Weights of a small GPT-style language model, trained from scratch on English Wikipedia.
Training: a variant of Adam for these matrices, 484M tokens.
MLP neurons of a small language model. Each row is named by its layer, matrix (gate and up: input weights) and neuron, and shows model dimensions 0-159. Each number is 500 + 40 x the weight over its row's rms, rounded and kept within 0 to 999. Numbers have three digits each. A neuron's up and down rows have the sign that makes its largest values positive.
A block is one neuron, or neurons of one layer that tend to fire together. After each block is what it responds to, as a language model described it from the Wikipedia text at the highest values.

L9.gate17:496516480514525521536416542477506575479543513525441583536418523507555510487493561551478501507553407454544489469547542498390485538566533543557526419537509548526467498556534475448543453491559505536537520470427491445501511508521511527495472497471499470465531469509471473428480511526529456527492467508484489397497489535436482473447494476448518526455461528480529485439506461546486497437501474488533503474555481432557431497495428545468485541579505509529510426519571535511552490502485417
L9.up17:425517509540467464484445499487531485410510511484534473470512464467438480529525469427511545516497466492433536598554498465521529410515544503524467532514419393514568463510518476504530500544557532583474475484487457441461464531483478504530405435497516478450401499478455525442509595504475481550442484482507508504465491533500460474483527505528483512447455471507442510512486530477562595565478559536574511416484476485487433477475594475497507474524476524496520505485490496454531492502470510
L9.gate21:510554527446594501543458530508488521509482534481575490541491482520494532506515500519437485463460538468490456459491577551499571455524554496522487567530467540561437536545523495492526441433468555474504516518490463540472501503541456490560486423459526567461459517458473502527526422523542382496545499554497626521499438486534541455482512485488423523471479489513496424477455450512495603481429546459476530469493547556553516506461480521508517462488483443511503456508527530480453470537455441
L9.up21:494483458433524512519443500520434530443588508463520433493433497474582578484559430511506499516495475472562539515433504557520511523432523478478538482497487470470523532513485493521442521485511465513471434450439433495564500505463524425473517514495591544527501478458458556544547499440517540568411452558433467527429475505497532538437488508572478522511472479494443491492539482520458485502497495502483457581506530513459404528520527524535499514472515550476535464419514579458508429537508522
L9.gate130:487485484488449475566556454456443499522490523500508505571434492479582509476479469527464551557513501386437491530516417504439474580525484514536498541542416543466538481514446476555503517555549466528493487531428542476526523454547482534490528541496523480543462498438482553477458510556500498506475453453472538463513487527548439499544440523477486557518520508491485534592498479447549474521481545544567517525384520477466563511521522524480533488518524543500561535488511441512409491482506398
L9.up130:499477572495464557457543522522476500538523474492503544501516465491504512580473477437484481459521467566517462524473547523521517512498454480476474559488528451492481542585560533501535502538446551539457470494489592470547481521497443631496450490477498504527533477475450545524455556482551448502571449430467486519476386514544515574521482457502466507433566547474518512514417446482492462537410554463546477499510519524580478510484503522456554429494519517531546463500503531496498453527475414
L9.gate159:521488595466531455465509455451485535510518438517528524557477482442511494575490527479534460509543451535523470481488502478571566576447511455524525415484535565525518446537548509486509542476503416473529533481492434513491545508587517500498489512506487493491443403477513514467519451458601525491492557485511530512473475538377486425548458446531450526450471452503567474511546433500453493480567499470512499489490553586520475500499463474518540535476507457487499493540481523569538451482546575
L9.up159:456496525579508498528609495492495491500504502471545560549459534489476536529544453470499475470505504454585501436537460505521448517596504479540481453532509460509459588558511502565585456545471518524524506506483591540528521567539468505494504535515543556538489577524507449439464549549531516421500453465470499515539441521501527521538528484536474460484472481459463373526484506503432542486484516483460455497504557531537467518463482415487538439527575520470471514498504533474458573559514473
Responds to: Year numbers

L2.gate14:523524496543492479519510477496426481487466517476482552479581505487525500495476443458453423427447443510517583502452516539486537538559500553484557464487451535553483432511491522513537499508511408438456518477521430502568529513513428490521561516531494478560506517509470487452515584511489466467538508500525523541536467481423510522506425488554431523563424591515544523470453507515494540515518564453512504483480516508427536545478516515534480496536499470513421409404440530455575499533526528
L2.up14:458530464491466513579525514519467518515528486447427595524524436512443510571495475480479420489445508548481534483506492507519496528472492460469485453493443550491433471567461442514541499442483456523462489527484517466481553496558472530444522469498466448454598546476484487450436541542445469494486477504545582493584437529468586444483460515460491466521439536443560524476513481487454480440499496529498488424491568515426494531532475561511500553456451447531450471435477471521501462507508575
L2.gate18:426437501431524532496514508517475468457468451540439510481436512456525422490539498499491469505491446491525524496467490492467575531522531467544570429474534441543511457494503513515522476525505429432447425517506453470521493506453456437469477507484540537470478528519449422514581524493520483450426563489512444535520490493508525534467510490566628517580507545610481502458485527544553510553485511447542549480519498483440529516492503485461497561442523500472402470458492556511491505568465468
L2.up18:412433495463497490448526566553509522533480506536494493537542508462504522519561494473507453560468504466493527536457495508536498508519511518536501514545482570522536507524502389513522501521546476551553449483433567556547570520456540415496457421519528513461565492431468426451516467558496506376436504495466564582435449496545570509493472501462496474537513429452497494502513507483423438468486497483521443515482500492507511533499585543475513505566502460470501464467507475429484537490445501
L2.gate27:404501474481541497517480508476476496528468437587521564530490528426521462520469502476503523577406460514572466471495478484490531570457574567520509517456557474541511456517528508533514459441501477447519494508418488473571481497487492559466505530506468508479558532515464498556593527533491418537442566553484429496507513479516496499537531434576538532515472479510463532490583487468551519457482475507479470497569516468481452537534535572441486545491450533544485437523550542538465455545434520
L2.up27:473531505515556466458508521475529478509581472529479504466503544455461553503533528459487441491487457447481461485527474516528467483498495511523515459482542532475551509486434509484552479553537495492560443509483545528519406474495482528489495466462517520534577521430524489516574518589499521463492455551449475514529408530534578424514467452604478444492475524458437579552521468484489450472527511481502533522520452453442512497501570519511506522512593525555510564526541499493512352492429535
L2.gate33:515473489490489485488470423579509392524482509495461528492496443484531465521532480485494451512488478504574493467491467502422504527501484525552561567543562498515557481537468455528473492440526491467524460520538557459509509500485519533465541472410444447515484524430524462541439568472526483484506438507450469435505491516418528522531510385543525506525517544540431412504591507528464491493475446462499404453544532425550502544518458528514459462473475553493444534475512535540471440507479547
L2.up33:488527476431566573528492487590456515495517466490597555508505474447516448517539481515529412499522541507534579452509497459436529523525516531490549523551526514472482521502495523518524474472540487567521455591588530525482524516537484476515566451453420434490503575429501391421516559512489445520500501532516493523542523533479524523532509435519519506501552546532483461531556533492486509523442549519464494529519426450490527464480472525512518554435501439429486512481569453511520465582504485
L2.gate53:473401484541442516553471469510530470443491435440549473543508443447452486482520568497488440480487517552521466482504445516449544498424473528542514486476499532506537535447520456504471500483536495568504495541480556470504523520523475467614522493526409498466527443505490483530519469506495431454518506500444545463534499489480422425500463450487511530585506493487468477491525458561542553414537523555478498445528550437505417552452487522471490472568431483509523518506452492605483562528535513
L2.up53:509471526389576544479487481479522534454471453527479559462478434509554439536504495522526499474557473556524539498521500569496503434558474476545520485533459494550477515489544483494466537572503512609499531448491475513504526522562547500524561449449469542503493444488484495499489482524463431521497550507481554531532580550513515495498497507462495434514471533549454419430441467584432578469518549527480502458403537516515560533559455527523524503524513490458519484563536461495593508478443482
L2.gate80:478550539502525468544482508429476531524467495504534478602448448433482502487492495445424542537525495565538522460462548449502546477467540510523495546431511531480453467502502528537487534504451500508492455563477584458566421501483536553451540438482490501488505526534441481426577446443500493484511520454448526479461516480395513467529515494432457550477491451501524448546592533519496465530535448483486486426494523486485501550501479501517516527443471555541482485536598456574588472482498481
L2.up80:407449506442518411473410529479505505574434518461466514500539550446499480499539491551536463570524529550527495486507492444483554577501497540530488580488582546478446544504515512482517525450484446526530384588515519473523489538507459563503528483471531522444425563481481444475505492517548488542550496493490510508476425497511528497501497441489540465515522520441464489484552545531542489513508537470512499517543577535472496491512454532497495446551391453482494501532471457489453428460421517
L2.gate95:408501520494573491515488509523471489471497458454506607519403471515463585526514537486463486448431535455571507498487495416469496524462489494520484507538499454584475470515481462564517524448537535548475532489480509463547412569529490522504484486506491504480501468467483465502594477531484443420504476510546536547509440429451442500463479465565444571525482499457520520568490557505510517464548501431457469461459533443447481486504503464441527476468494503507447449473475561473540474501426427
L2.up95:508437504459462542472480517507436521520529519463546529469525575533513508458504503502474468475498506441494444519523434444487522507567526469495490476555419486503410447563509441472532468471576545487431532499446467470529529502504507497474488566551522492485509430517577555516532486528514456505524459456517540504602496512528507492541437507502506460478514450419494548503522517546513570508586465480542487408486510525423459506507564508433537494480441433382467509499521564542505512574504456
L2.gate113:495512462444558495502443497513510485459437425483511550517398470481514468494506466468512485510481430481536523460447476521473546546519530502538490456499457449576461481573511518502437524460428463467571451501460502454543571484565490507574541498563435474506481524527514532467568529499504515483504499565516524507433506457401491549485511481516458578571508529517534482436525574535559581511560529472479505501465548499522497502557521483464434491514503502517424441488553510498542421513496405
L2.up113:502558483489476485507507522461472506547474524463471551487519515565509477511456446570493510562535552472516495452532440556497489578511520495443509507497461487534535529516523501619436590515469516477532451507518521425510487508502480432482466378496535532495439505467543490493524577507483543557520488489487560558469522517546547468536454543565424487473517527467529360473451496490572447483493482476481485470508490488569521588486420494477494552539497488471477457451519534460535488469567530
L2.gate130:560469470419536458480481427447526538496535477481590500533522454588529533554460489515589417437548493521463503473514544478452493437550446480500548505481416525537505475465506505427552526485498499524496431525569461489541504453512485520502490459457497459601461485568528515481521524522527510477535529541468578503450486498504450464432471476548521449484539578508510449452576442534427518504468523435505513516528512458466463503508440502523503496488534522500423518519497564534456544425532507
L2.up130:537468493515513446530493497523510550512527454535493497530493428588491474619570471467535442462475513506532474490540519372535549512492507478572463470423521450503549521464488548546479462538555553549527477517460484439465421500526488525497524534476415517495571506468481445483500502477462491487520397474508539493511484562484508478542412501488523507528469455529513458517563471538447492413505462534454447523493443502460560543524518433509521515430452485495491485466534475568489447547447481
L2.gate163:462491478495502528482522505566454451520514410435432569495478459457471418478567467478558535441536483467542531533475481469457575534469555483549567498491516468526498431495533470520515495533508486509503510527510525453556505505486475508497530498529502507473526546518505529486566546525453461491513530585505467509454513557414467518479537481489547543524445571577531427509500499541527539400508493420460495426480503545417464616487499477447501474464532531563466513427480521556534464508469451
L2.up163:457472509397485505471439416430546524484472479431541553499540509487471475529575512512561511436623542520539523541576465465497559533504424510470496535498480489534537492560498524532548482465530517472515486495494509478499569471483475517440511440445517473512555526519482510442543469520478504529521560522545477529474433509464590478505521478517458469513482498453512463477500545505471488498626484501511400457513509488472558472584490521566568468471474475439448491490412527481529489493492551
L2.gate176:556550475492460509479521437493551495569464453522519481529438529488513490499480548511414447531532501435492494488488502515515578450541489434445535457495438462528479506553492472484491477495541504449492497550509562524536460493514546549490547512483517449484542495422449435525550464497517442486545512598503527521470556477539487479494530482426548538557459428465509506579585555508507517503560522505452468468528476468475438580530533513524494448446485589556452435551510506527596470444500457
L2.up176:442513551472507490534577484520516502507512509508430525555535491516487563538499527465503458495486512451455499589526457489460573482518507542434551522546453543496495532496493453491532517516495582519411484452504519539505535511421508442430532496538533523443570549490501440493480540503491496463439497482511461523466525486474484477518422535499456420476551485466444458512535503443493479438508442522478534438510533506447416515518469486496559476495492521552439474477412480504527592391452602
L2.gate185:412494505488530507504507453513512502438430478498474550568439519542518557548492525506513486490490464529528458495452503448475565536538542511486465521464523495532486453555495512433400546480483488483525503584512539492523437497507533489493530423513399463479521542459470491430598520469480471515531491470539517498504526444487522498498519453444478517546439458512459463504553561507522520398542425448456513499470485420556481537538514496482398417494513528466450399526503487512553444531470494
L2.up185:385476502416496514542532499498570494504535411452528544523530499502503501545543557481466446524606480459574430469498486529517546541496495567475479524541528473524463520519512508483429516466410458522528493552507556524510532547525518489469493494556462480438462531525480405452548619533513466540577461476567484518451510514503483459480536482441548492576457476522527492466573496441480482506506429506436517494463484485584525534509495478477487521457456462444500486476481545507521454534482511
L2.gate188:457511555529469495557485449450428468453448465441475528598445512480540569446489564429470458544438491534574453511494524492448553466486509483566521473489456441547497484519519491505533532458582402449479535527502499554532483477490488513489534553483536462477529534489534563514527583435567493514471497440507485476592526476454485497478490454469494490545484471563499522564577439488446550522504437503494532516427537421456476514530498474530446498509503561526478460555537526454534500513502498
L2.up188:466514518494496557525438482547556474509455504517496592480469429465553556497532444445429488531521521483523471603469548449480469485485438553500464548510533520534606520454501541521483512519537494463485520565518391529516494560526514445427522473532486576482499473546484479499531489531519450462473575481527443505481453454464489507487471479505511456563505421502546484463475491482495534470526477508481545455479526510511526415487539478410551513569580556440513508519467536426505526524483421
L2.gate193:494468498498555510523506517473488478535505455531521594512459497502464534534432517514417494472434466470520484455461490489501581459548535441494525533506462447507557522567493462504489566478507510548501435501453512480518447489482546443481545467584548484507630525490504501402569495541497471370492468574517444488499459475458495480467443502473547468585513476480479486494528490495515444494511501552458553395453483505487462522537512555491524491477557595481454488446502483523455541481503507
L2.up193:485408482407505479529424512554470527500495463528482561461509561516589479473497477442533496515521511503440484500471460578504519501501627460457467533423598525497539473553470496532568486510491492518502484561487566487536534522467484542445499497487441490557515543507460481466537529514505475495446575524440452444515474468493461551464504493476550456522490479496470531521400452453521513515465511511438526519518465490464538477505465596480535578543518514525419463469568558512517567490501507
L2.gate260:440469516426511513497445458495518440506497462465487581503406496500504464573522487476444513481456469516582528493461446434403535465550458483526577483501502491554497488523512446519496509431586420534523481506450513436566490537513505465532473468510513495511495521492478482511554519439470508431484458548475479529490513492441545443465450458458474507550523516446497459522496489541404499514576388507491469439489549450447465493544525520464487462516472570509486516455451554490518476481443422
L2.up260:573437534474422574499474478460525473493537466536484497478570479511558538518482525555455468506509525486536492468479492541531459446518447467459479564441506525474465541446425553506515479418432442503530502535595550515559506509490527439467499537526572542511517443429488500481506470488438496606494490540561501520459466479526523488546494427609436458494556519518513527516508459436436431518529496470525509491516493441478469469531528591522499477494515456491476516483462567461504532572465488
L2.gate314:428469502483467469546499519474518512488440419482535565539515530463509451505455505486508495436461502555539584521452516504436600447470579495539518553465380531505495465484477469516482459451503435537507425489518478507579500492514484577547514506502423522536537558495479563493529539479469486503469497514500480493483545510428465495484520479485505507516518547494498475456537547542523480437483577512456531426519514457519505538510475490420491506540457500542554413472493460503569422518388544
L2.up314:509440464500462465484524504473439453497524432495484552500498553531527510485450580608476570492483526484511499509495490497470536461425506465537469533503423558507470578495459524600528510505417484555523507515482517514511499548462451508515527469524532530517552551465536551552496540542518508457503486533597537481592504522543528486538447460586488514536563562434435590447556511571513480485547518546500484408515536493472490487539529525452470486522542501556489475459488450523517446550488478
Responds to: Structural markup line starts

L9.gate7:512491554501534584527500504512416442519525517484512530565523549482501502502525477498525538519491401507503466552470552497515544531510527466492560537461449523478520490446446422449492499486585456525532449525498498504589461443532510482456603492514509511516429449562497501451577490494521578468445538507541489437514460469532541470516517468465450462483499499485522472470456520494534541479481498440530499413546564489513532545508511468516466544458596506424523437500546470566485510393449535
L9.up7:504529477555362467466561540493499480498497480567580535539552494529518472497449543499443535424516568419476562565462530536513455505539491492484512498563438508447475496518534568473498569545494483471412477491488518463400503436522526519511459507486474529437478503536541453485528525511600494437561478514462536481525540575547435479465511584499501497492530484536485528473477505445476475578482442492527547566527459507520437477488459479463490552495505508542470526499534452473483464489481546
L9.gate40:496534523516478476529460472557500507524455418496477543483453519558544501569487557468431441489482405458517589543511501542465481521562521472527555559496394599481476479503504491514483551516552448499500486492481489512541496484487474521488498563489476466517394410526449499518488503528524528368484552463461535487560470497530452468451493475491502537430483470465558496497542542468545487536537505472567448482525519469503420557511458570469472510511466556506472535527450464572490525515478514
L9.up40:505454488454483462480464487583461494556501514469465490478460523529475466558500547492479513438472434562499545527540571516473552547478515461514516527553442531525442467540485449462496515548515488502470502537529535499539475536463449495490409530513544509529508432518511518471424472455573480432523494491518575532495493466482551431473467507527453545494549438499493551447521448467492471554560479491520444473458584463449433521520522518495475471582479488511403460403499520523559544572452416
L9.gate51:523447486522511522515455545506449462513526425456524457518507561457475504459489500489508499544473475513529538543501517554513532513516557460472502478334424516545482477447447461525558497527555511490502454465439488511515495408487474421518606505476552512555477489461479526490560490485515563495484538504593495517470485498503502537483545515525466488499552500509493430503387490471514480435517528423506450424564463468509527491459483485460503429529577495448450472466514545555506527496501427
L9.up51:465502434505466491544449525533501531475535512463484581461498555438503440454447540411512546475503472501493507534478484535565602562485505507478537468559506459441487540478504482447526527579471555520499493532519495421439490496511488519548466497574488440484500509539526506514520450513473453526547473522507441480548509589406508485456462544556579546582509459536469501488448513447523567430489463524518479482506544521481487514484468461460488573459495503499466548591560451445478426537513483
L9.gate74:509559551516479488526434479468429391523446565467531454461555469468563497556500488526536445460462480519534497511456464483473547563554518516536493549498464573522446493500500437490478503514553498487493514505563520462631492450497562505543509461478512542496466497515502546505500529434462520466496521488438513531500477463487526505470541451437454430501498519500466458498525510456509518524498502520484484481486577531509416588450490558538401470361515548484526474438513544535472455489501463
L9.up74:473574516488521545532506576547504468435488585491614505474496471530507444567513491544477595476529480439525559518526530517472504517568492504556440530527469517520482550503515485443512413573577486496490509454599540483507492437525495522490537491476499512501504452444462442528521479558453475430521521507467559521541437483518506525478571508451387448511497511528523520496471550482449556559514432486465468478507483514492452504509541536528416472482508504493501488404523518438490456477474468
Responds to: Mid-word or compound continuations

L4.gate122:472441414459496524458493524558553505482497478484475594505497534515477462545507510539418530487465476553499591419495454552488526457549516461549497469527450558528612453575509504455545498493458459491522459507504456566494547499508472449486561480530418526468473494527515494483559472541509514464522501459536514505564458512504562409527524480585419518481475471508482488501493475467502515472557526528433428512455581426495481533517451470470496491482465472454506433487567510534575487507465465
L4.up122:461514529506492527427424514436520456517482557532517536512515412479502575486502402492563512522524434507502538488457559543506469446524491535477506511491523568478436549491497583548489499485568449506451512475506545568538553576505510483501514551478451494459497565462543508593581527498509402454445491548470511501531487498461463480511459465523494508548447416570421477488578497460427472491571491480507519497473523510517520479532528504455569525505506517503473469442538547466505418518504485
Responds to: Segment-initial word pieces

L2.gate35:444481473498488498556472526538475419480489396568508492485469535438454470535459499476534489509505516408553518553443502466506573538546513444483535497513482479507505441525491442525465433553463488486520474523450478482496493457524521491501490534532469552521497451499541441467563516486529502482555520522499381451459476524401485445449534461526519554532493513517496465487464468438589463583518548533489542392522421456538515547489470497471467520482560500553503551469500469505509496556487406
L2.up35:426439479549505518473514488474517541533538529472482561543506531530560501478414563478463552441527495527458508519369469517481492489460535507494435482539445482521534499577516489508445516526460496517515504421558518499518583492531555557545497542553496503546505415544495593530483485548526575482550503538553593434526506494474549487531529486486442564491443425437485504516430438471504479539570561505531441504452577520562514492495493498499500508488509528520453486550505485507492538481521479
L2.gate58:466437500472473523532499499453473455549538522446476569544481507511492529514518492492454494456431513495520489527478527509523525456522473503563513514426421503500457467498484430472530588523366464533539504474452528532518529512521573464532520423550520481505569521536523460533549502477483537468495460496580510509507504463501519453577495395434487455506492496472492474546498532488554506473543479478464520524379586472545413517511513484445479452514499454514501520446526402471503481413537526
L2.up58:501530540473542595518453418544514523484457597585488520478474509448459481468454479534482489384472513552463546465431524502501502495532523511412519432516556562468448462448509512530419476558564545453545552439510437493501575492513506473555526516505491535531445453523519490485453432509563493427454490419516520503528496497501490439427475532493556513536464558486516515474522527504494528578441573492453530544556453458470495494507507465518483518492525488457537482506520486521546488491502446
L2.gate84:452533525518497579498454464530463490549491539526493514527497576432521508474490560515529550538499506532493445529465443538486487472484468538504486478521496602531561458506466536428539540461602462414490528491503486502534447465462453563411508548553519513543471448472524563508495442535504522556447515478460534495530511467581469489534516461510497526540543490449520560514563467472566485505501482562570531491533538480512492528493486445525406521518465529468561457534392571500559492492441473
L2.up84:487480558501560452471538491424421625474562462505483509458529505557472547517508497542534470452493503483524469437562528537508503516576524513545481482458535502506561505484518498536459497527486465539497515452557514525477503494504489528514478575462514491542500470485491506481521510501560588486480497540423440398535490504465463498494493516519449467500490565502442512529503451528535495495515584418483606506451501474470581440459523455541467524405602497542439505533558535461466457510527525
L2.gate109:525554487473496492476484508512477453544430508529487528515468540481486486522474532502532527630458487477506545456548547446465552500479503534584501505459492484584554475619495522549489522447509513500515464510491523449509490469513457506512552418456613507473471518527520494486566449532533493577467502493540510529426525432529513478529494486508537477486523458510543461563481578450604531594532501489492516494533425430488566482487486482513507486505535541510457400541481527543526472541517437
L2.up109:609585465573513475471502520494517485474503547512491462529456478455468468401506579511479510530487503489509452565481575481476557473500569511490546444456598545476456492430520544499471513560490479500497471479503452518518427460416446490549516462469504457472483533576470528537539510489530450486484539484442510454477555512537485464513517510451504496455457459532463575541496500577508462485495495486477565526567541469475474485535566478503481442490520587603561493532524543513492570535499526
L2.gate122:511512478562535490501497482558511475451517481474496524534513504447571449499402504478513523516484480549549468578506532489504536473477469512581544498430519517477419465485474497452416444551584487423517478568483553486487473443537480538545498498500507466462516447441509462434524479457490530478510500456573419435442510471536498556566533465461520495538534474513442451482515574480569528507547587567499540471561536434497560484516479461505473493527515552593504520549451468491489488500442499
L2.up122:470461484516555513442528538399502522505531492514538426493568514511452480523519505495470463526415500499520374498567521537520532612432445577502504455515462538505498494489478464491459486471481474424505528485592474576507508524509532511537470537502538522530429478459479473516516489502551531538509505470502527472505505451491556525491493470482492511528519593471481533501526510567581478450503443451550535513491485505546505446473422483514438436456478566441562492554513530585439495513464557
L2.gate135:491468539542525491384489460516520568457467574488499505500473539522557578422419492518518577482464482497489469506398498532463544522515572496505483462496512584518518476489503549448428600597476474509525513514512482525537504497499478478547507548535475525534479523476508543462501449555563508478446478552463525518543492415446439514491469460530466503551550485502549558499467535586515512479544536571581551529497506476566500457478469507480482466537520447492491451495489474471513513505421446
L2.up135:475594433447487464553529528467505507451501470426454425471562595531436466530409529595473529549470461513467487511484520472542441458553461490475492511452503534494439458506452488496458513485435496545512440480549480555519591477523530499529530509490504451436491546503500508537534520532556553480502409512496477513529539464534564522502524459479466429521493571482582558464537494508570484425492478518492504510438536491502483532578508498513500502490509473455540502423522534570515484541453541
L2.gate143:455551495506509533509477517427509529500520543493481541464525523507475519497543541557460505482423509495511495521445453504460473410518478506510496553437428506492561448510528483487571503555428399558532452485482469528458525423464504506516505428457554507502521568558497534515505546587518595424468470520450469408595531479505514491486518452466484491521524515434426545547517508499537489506507532497506557513487498474523487466442492481540482416525582513502468561494543426515441472448456467
L2.up143:483577459499471541532495508526472547491478499442422515514483535533436508491477509434524422514472478508528588454537419566540490438463471516474554522505466527468458460472435533454489455532485506526527536507452555507514523515468529458451449495458573458546512468514534470537528443459416544528503515509506472480526570517538502425539554475499476524504389485501483461549438434445515513504408519482489507487504463439469482540451401556544470498422492427570487518496504442500506481452495519
L2.gate178:510563566527502483506504396514447534456453499554418560480416469457497484535425583509540491533513511522514536649431465486476523551503516496496478554532570489550486447559524524558473507572493532485483463472509503444482534449539539531502477529492460523489511528489521484515478547560538444508525473447535505515524496400455533502529531451451535513444476496545511536464508489456538457483487523478555546492443555527542446444524509534459471484552510481535471498477536384511516528530478460
L2.up178:476561469428469522516491487441480568536492485560508483522489472513464512469493572541485502466488502577543471531543463503498494484479445459484496497479523547473490495533500535469485481587564503571535564505375444453519575461504465511490513609483512493574495540516411483605451491538527461523526513531553480486524507420509505463545493544551496514539489554487463542472503483507533521550497533518503526419507525561589495442486433468506498382456503489524516538517565504477556448519508502
L2.gate212:505479450532510526489464488466494542481523615496505515464462478530449489477443490538479511544536556484458460502516547526474480502448487508502456512567490477560510533507475510532471514561512454494520584518464487538513597472487502498471531542492492454504399545493478498529560417498577485488447474474556582499467453447495446456434387439469535488514447551495535520519527515497548509474488440439480574501521458509463457487497452483517479461512457512553548403492375491481563547490517465
L2.up212:461457527510536577512432522460522540384538454526451490530453504533480525509564526425447514531523523486450533558516491453525557473366531481495485504519519432516520532504431435566513470527546511478471537515532526444459570482527516490457494462481438513486433461473496484450502449473479522475491490503553499463524516485451489479439470535473450487490447557548503432550505495541459540510528508386496569476496473467513433471481567596502507468505531558542537485445432459515502528504522490
L2.gate223:472541501530479548509430376461480539433469563511459489536463489500504542486502476572549475526489471472414478491440466427527550469443449453478531527524496578472456393499486544382472507581534479464528503496527436496467529418535458496468520567522507454589525499515498534476485461489506472516508443427538484384512447427494504475487526495467549505478438486461502554542532486513473515506538540515523521540560454495538503514485508502527466468537439514477496507481554504459481491464495486
L2.up223:498643575560516493515525566474510539408546517464498486511472413486482573464484508496544485543457467425521470397482480451532493445501520454537515494524521491476413497484458421526484538479596535579476473476550476436486544417548533555506571508408497499519446522477511536488480462511533480538495513497500490511471489502514561523534557497466493560475465472505514530493484502566493564523513519525469523482493471455491560425466545457498552463439533490518507482483546492503535467549520553
L2.gate230:420570570497541478536484510509490459424486524492543564483515519465510561532443459478562515530464512496468515487478503489492481497456454518528574586493430517535542504428523494506385564495465527548528532498604526432469462539574525477491441473534498504476530489435480492507607439486509488481527514524541467512442550482500533429518494434559473479457518526448538439473430541473543567494493469464474571471488511454519498490505482524450482502490534471508546483546505446539407501445521493
L2.up230:507547374487494541524562532460515448534490560424490492522596505515504483476457496539525533500507440497492618511482413495504468461484548517510476479457485555470408484545482543444512553506453531496506442504442482438504559494457391483526472477552513539539422544499464520415525414475455574499499508395515535436518479526475463556462503494509554497424481467503524503453497527483497508455523526498522496525476532534553531505505511502514514475514503501525481483449519465563493416501507542
L2.gate270:508505482459543432557471476425551472479486528540512489484508503494498502451439539584484479546423485484438495555498492513497574511435483517468552460464562536500418527470489501493437544396499480464484498496499469498597506369482507561517538457495531503514536495501484466537529519422546448449449463524459520524482540506453455509478459412503506467535488537524533530530534440530447487568549528577490517463552579512523444539498437512474493514513484530523458514510465530554467578478547538
L2.up270:498502439530466459508501495478526463445449498522471514464529551450571500436484472526442572510468452464492532504526443492494547458521473525467472385494480476469434492509498474497451534435553456460525524472481478532500519428506516559544535491518543527542394471467549514406517516506450505522468422455529418507521520482541449531422553492523507527534500552454559488561469483531531531533498547498634509515492531516546511514482471486461497526520492500441608523477516477451523455543536571
L2.gate272:493508538565561505471493506454501551537490555450487507480462505501535589470527473575448474569500411441521474458468499450437520435500497524510499431480500504487464498547526459462403488539502511491547482539514552439480503497476530459485579458542556486494469507557474431437486512532488561504475464542490467412524448390514506500486473504498446570581524533507531506566555503492491485487485509420450532503478511433566520439461511444558518434518465497494482464494505449542459469497450572
L2.up272:503503543467483506430470491504473541492524524523476545540469573479559564458500452513489532514501466453501454551430501450500491540465542538489499480467595474499543508524511546499504529551551516465482477533514473500528508509452456501456463451522515512483483444577543511580483548468585626496495504435555513547495536440518543534540476492526472508501523414495519504492512473534575549422548490535506555526501574581493517489493523530588464468542517571507543427472548506485417452408469494
L2.gate306:508546484584503537468421519458459526474513614456471483591534526530468556546509522489506517520482501587483504558561493510480455470499538510539552455515478525500529508483479485474450581603532474574529461474510555566540540463476437512529596450530448484510550556455481557489538420528503560464466515565520534501528473459527544459500493486464489450474493498534550515533526493526519500501455515545478515493428492460503497498505508539506476451591486448585486452521545466530535544466494418
L2.up306:508504476516469561458533486517387515529503485441437503505447557431494502543492499542493428428475424451535527557462544572524470454496518501455488497543479496480472464560477487489471524539540517473524454536486579455457472541505466409424497470499582534517542562473519542441556465438517467473496490451629498513515497490557527548521531484497482473460539494502442537514481568518565414543530530464517507453573506528495486553502596524487479498510554531512491513516534454503552497494501448
L2.gate309:500525522507532532531521511503501512423474470447502540573496485519471556493495464482560496493473552490458498491503449522513585449519518474623517504455472469539385462520489493334471563616456545561484474471468542472455510454527457500543501547481496477503441532547620469533478471524559596503503517485512483487494513461499482469551514484449465494485476528505441479466485497519506514496465537417446516472513521484534475486406523423488489515532514480495487477549498477542503504523499535
L2.up309:561445428457442505523518500550490477519547524555570517405541494488484403483477540557548510439551505509472500565468583468481470548532504497418511489487490508459516555476567555589504464490494554491540505473535492541500545521485528560489486531558479605459449534503477508499486534484552525496500475526462528468472526595453506554453521514529553475500585518509490471479458497507511432549415522574563525502526419541547522537513469521532502538490493558570463543477487472513473501486562488
L2.gate313:446517569532535468533431504505483474473489526558481462483477455527460554468454493521512552478436448526471443486432488469461510494526551522552529440491538533502448473544497519504481481525487466487558590484422464431537542478497527552491567532589516519512546459502476544494573477556492534498448435451484462485536509464437446490561558444545525533540498546540584583479490455525465524527460487466521541415532563417499502458510477512543487537507419498520493473466430454543455532546498494
L2.up313:468543491546557551513432510500462535522484537567478528500543535461532489453504514505440520443450469535540559556442524478500468412522512502483491466502456516528437474472505433463594496488519482524549536465503483575512485533480490523462532485581544515561497500532464493434489527478470551517461480467571507492555518506520487498443541482449547466440481501503554531544492475479580486536476543489629528573538513529492391500463511432440483521513449463444508491381513450519533504489456523
Responds to: Compound-joining hyphens

L4.gate0:477566490541428464573432542505480467491448479459504531558495471506576481506468414527477472537429534431515530460483544545447567531533461468449493506461528503479510479494453553593521482607471473494528492490555534509463555530530510470504515491519512485552469550505492499460524490510547516557503457528561460492559510462537476527502550451581481452455428550557509506448443480500493541506549466517530452407489517508498516522479532478508487530484491511566495477574494476463552581569464395
L4.up0:589459537514482544506508528529413546498505557489461580418519512458394600500411466519531568511540521516427445537589511464572502486464555507436468477486499474493560478528520489532564528543495528469539541495484477486484576463498536522513486523577451512506462559521459482498477495484481531507505511519503390513484522448506453508492535496454412432471470450471536504499513448534523492505486525472517544563509452536568479521515517539481436434507522531510512536567486482449477498516458558
Responds to: Compound-word hyphens